From a checkpoint of a small transformer trained on Wikipedia: 9.2M parameters, 198M tokens.
MLP neurons of a small language model. Each row is named by its layer, matrix (gate and up: input weights) and neuron, and shows model dimensions 64-159. Each number is 128 + 24 x the weight over its row's rms, rounded and kept within 0 to 255. Numbers have three digits each. A neuron's up and down rows have the sign that makes its largest values positive.
After each neuron's rows, "fires in" lists the words (lower case) most often at its 100 highest values on Wikipedia text that the model never trained on.

L5.gate24:153100151155183108130134115140108137108144122110148158103125144159103133122134088145151094130164053141119118108139135126117124140117121102150118134119139150145130174131122136150163087154135102116148134158133108079148095154167171164179102153127164109118115105179098104109130122082140111113
L5.up24:119179135134178109134116119126122143137134106155103154091137146171094137126159091127131090195149137127125132128103142093134127128134092146161124126141154132108085138135129122155119101147114127160145178099139106105114140114123143143154090174172140091158124139118187137081134149106148125128
fires in: "has", "have", "york", "had"

L3.gate499:132146088157089118110117136150172159132121113117158073147102135127124113139115066123114124146079121101110099164130115128140114122098102168095116136110137120171157117136101153124166094156130112138160146127114174147141130111128129173152131159133147109123113135164114124153107146140103132061
L3.up499:115149120116074109154133135123115123129159141161127106138129157153141063105160166108169098179107151123133118117124158108118151139135116124103085136106126146118101106136124131118094112118110105141083099156135129111099124152133144172164124107171128152113134109078157139111116102137093162155
fires in: "north", "south", "every", "water", "my"

L6.gate54:108130156160141113166113173100154148164084127132135110120198141122155099144103130154121121137126160107150135163126079159100118117137140120134109160123115175127121158162150108128099138155126080191143092136128103114086139112114074106138141136084106135115108083109155147119125109126145137139
L6.up54:173133141167157142168106151139133148105154127125144167106158159138129129188088138121159139069168130127139139137156131095126146136090154146104095125143118156130144174155144146111122101153158079164120122108121115127180128133073097095150134152116129131109116103156145117104149098148128119145
fires in: "one", "king", "son", "i", "me", "native"

L5.gate338:128123180175098111120137128122107094133138112077132145132132113103156125127153119165193080131077146074119110164114153125145116103120114129146164173098135134148121107134110173140115122158166105119117118108133154144164116109163113124135099174057140123114152115146091137120133097139139142151
L5.up338:160128132170138165110134077091128071150107140120144130114129133142133117122139103147108077117092156095137133149137115097098130117142136120127158160088130124190083152129183148147115114141129167117087117181125173171129111136148133118105108128115117115145159122124106128110133159134176120143
fires in: "one", "each", "a", "that", "this"

L2.gate318:153159126168128126114116107131142127108142110126156114152086093119163150101125153136178148121160125092125122108085118103119179083129172117161127135121140149149111073152108142150086044131117107115121124114105114098123111119176138085105108117103129114118139131103112131113143145084154156105
L2.up318:113090080155162153082143136140085100131102087143108128138158169130076116125138143163136097134144124083137140140111104149111176145120150116111109142136143109111124142127169150111123095131141176181169108121139101068132095118155090099118125141148115090129129118123082125148118130088136142161
fires in: "also", "when", "then", "not", "often", "who"

L5.gate181:176149066174101131107170077106155110164167150122164076086172123101143128092114116133166091160151127148107157165091131126120137129137085119128162149139164127114123119115123102136106132115076107141090128165124154117120083158158156111142111143105116129115138097128140118112118136124165138126
L5.up181:090101069109141182107116119136142111134102101083118098156118093135145143120100104190138091130174088123103118112125112133107122110117141146117144142131137067127101164164120147089114113124153129138160129131136151134084125158142163143146104152133155105129116101160119143091126155137144139169
fires in: "after", "before", "when", "then", "even", "eventually"

L7.gate482:133158145069118091142148165113098144131145135117099116115153125127139142141178155123121129116142104162125123129095122113110135125161120125117090122112114142084142178100120156147126142131116096145085159135144087138131106198175179137141098096107119143099137170129152126117155129119138136124
L7.up482:142140137080150101152152148134130140159178124084142182096170145113077148152172109117151115131111138091143126123126168106124133110118119141099114076155120129163155126138156123127116164145099118109098153133131124114169132130118158118110106131110133124149113136151139106137146134116157101134
fires in: "had", "has", "have", "with", "shrek"

L2.gate264:164113097106117154140095094070097165098098116123141078124107150093145135114128124091111093127148106110167117088132149110100135113103133144149156164139101120145100130125140088172154088152127123161121100148115103106114126149174164123160115135182130121125111146139151090146142172099110134149
L2.up264:157132133105107166099118103125135145159108100078161072093135162104096094138141123132122130116127134086146135125116096104139133160154119121130128193155118145153129126103123128154120135142126110131148083112133090126083069096154099120148110087132176118144152166159129116119123123128066145133
fires in: "between", "both", "numerous"

L5.gate188:138155116129128128106138123129161136118167132084098124149151180151127141143102105084179160118121121119137121150179114134121110112149108140125119076115140132082155108164150139128152111152107104130155114140140124113132092128121137082144113144131140127137134133119107132137135111169075151169
L5.up188:159138098125112152078122097154171097155127128109133148145149123126120141147147155111095151142074123146132150141192101141147096111108109156090128149108135142173152095143066107102141156120087169158146123130129137116094152155138164085118109098154109137136138113142129104121096136140097114094
fires in: "s", "as", "make", "sometimes", "take", "takes"

L5.gate523:145110130158108122152127125126096090143115105142118153135163159113154106148134112153098134111096145125139133139138114153110104094152115095143077132146101144163138112140142117131142140163130089093127093151126145085144121131140135170142117147069129122116126090147101129128133137130120155177
L5.up523:119118141118107125122130137143159119156110117083147133109147103131095134174125114125094095146088124120090143158137139139138141106130125154120143097162140105126114117144095127173149126118114155080128107128115105162085106164152126148126105120078103085121106130126114100129160136105104159134
fires in: "one", "second", "each", "right", "no", "per"

L3.gate715:090117120118150116127107149119124096173185139152141090134140143098165081102123152095147149138115126141127153122118127164123137103134101091175100097125138164132107109118131150121148118188074088154111173155125159143175102108120132119128124142146136105100099117138113125078164120095092143113
L3.up715:099120140129154138096158097121149118131146131100082153126139129078125130162141120131132122106142131164111140124123145114146124100145149127114119127131143124145133062157107112128209150134148105135144068144149195095139133117116121126145139147155154139160126103144105108181104119127152146085
fires in: "s", "ships", "schools"

L3.gate190:148132145149106162126124121138131098100081147138135125097126080143121119106105124097097169092101134167098083152109150129112086139075150136129128155122090134121138148123111154138131098122110140105176142164165154136138121126158140077098119170135145131135147130155081118118113102133136150131
L3.up190:078183159124159163092103128113127098096125092092167144127162082106164172127106112118112117152138081131133146124102172152103150152126113096132150124149144147103134147137139144128147140152114152068134183150106107162164118104148124103113156143150116156135112092124133153115157160103108176129
fires in: "two", "four", "three", "and"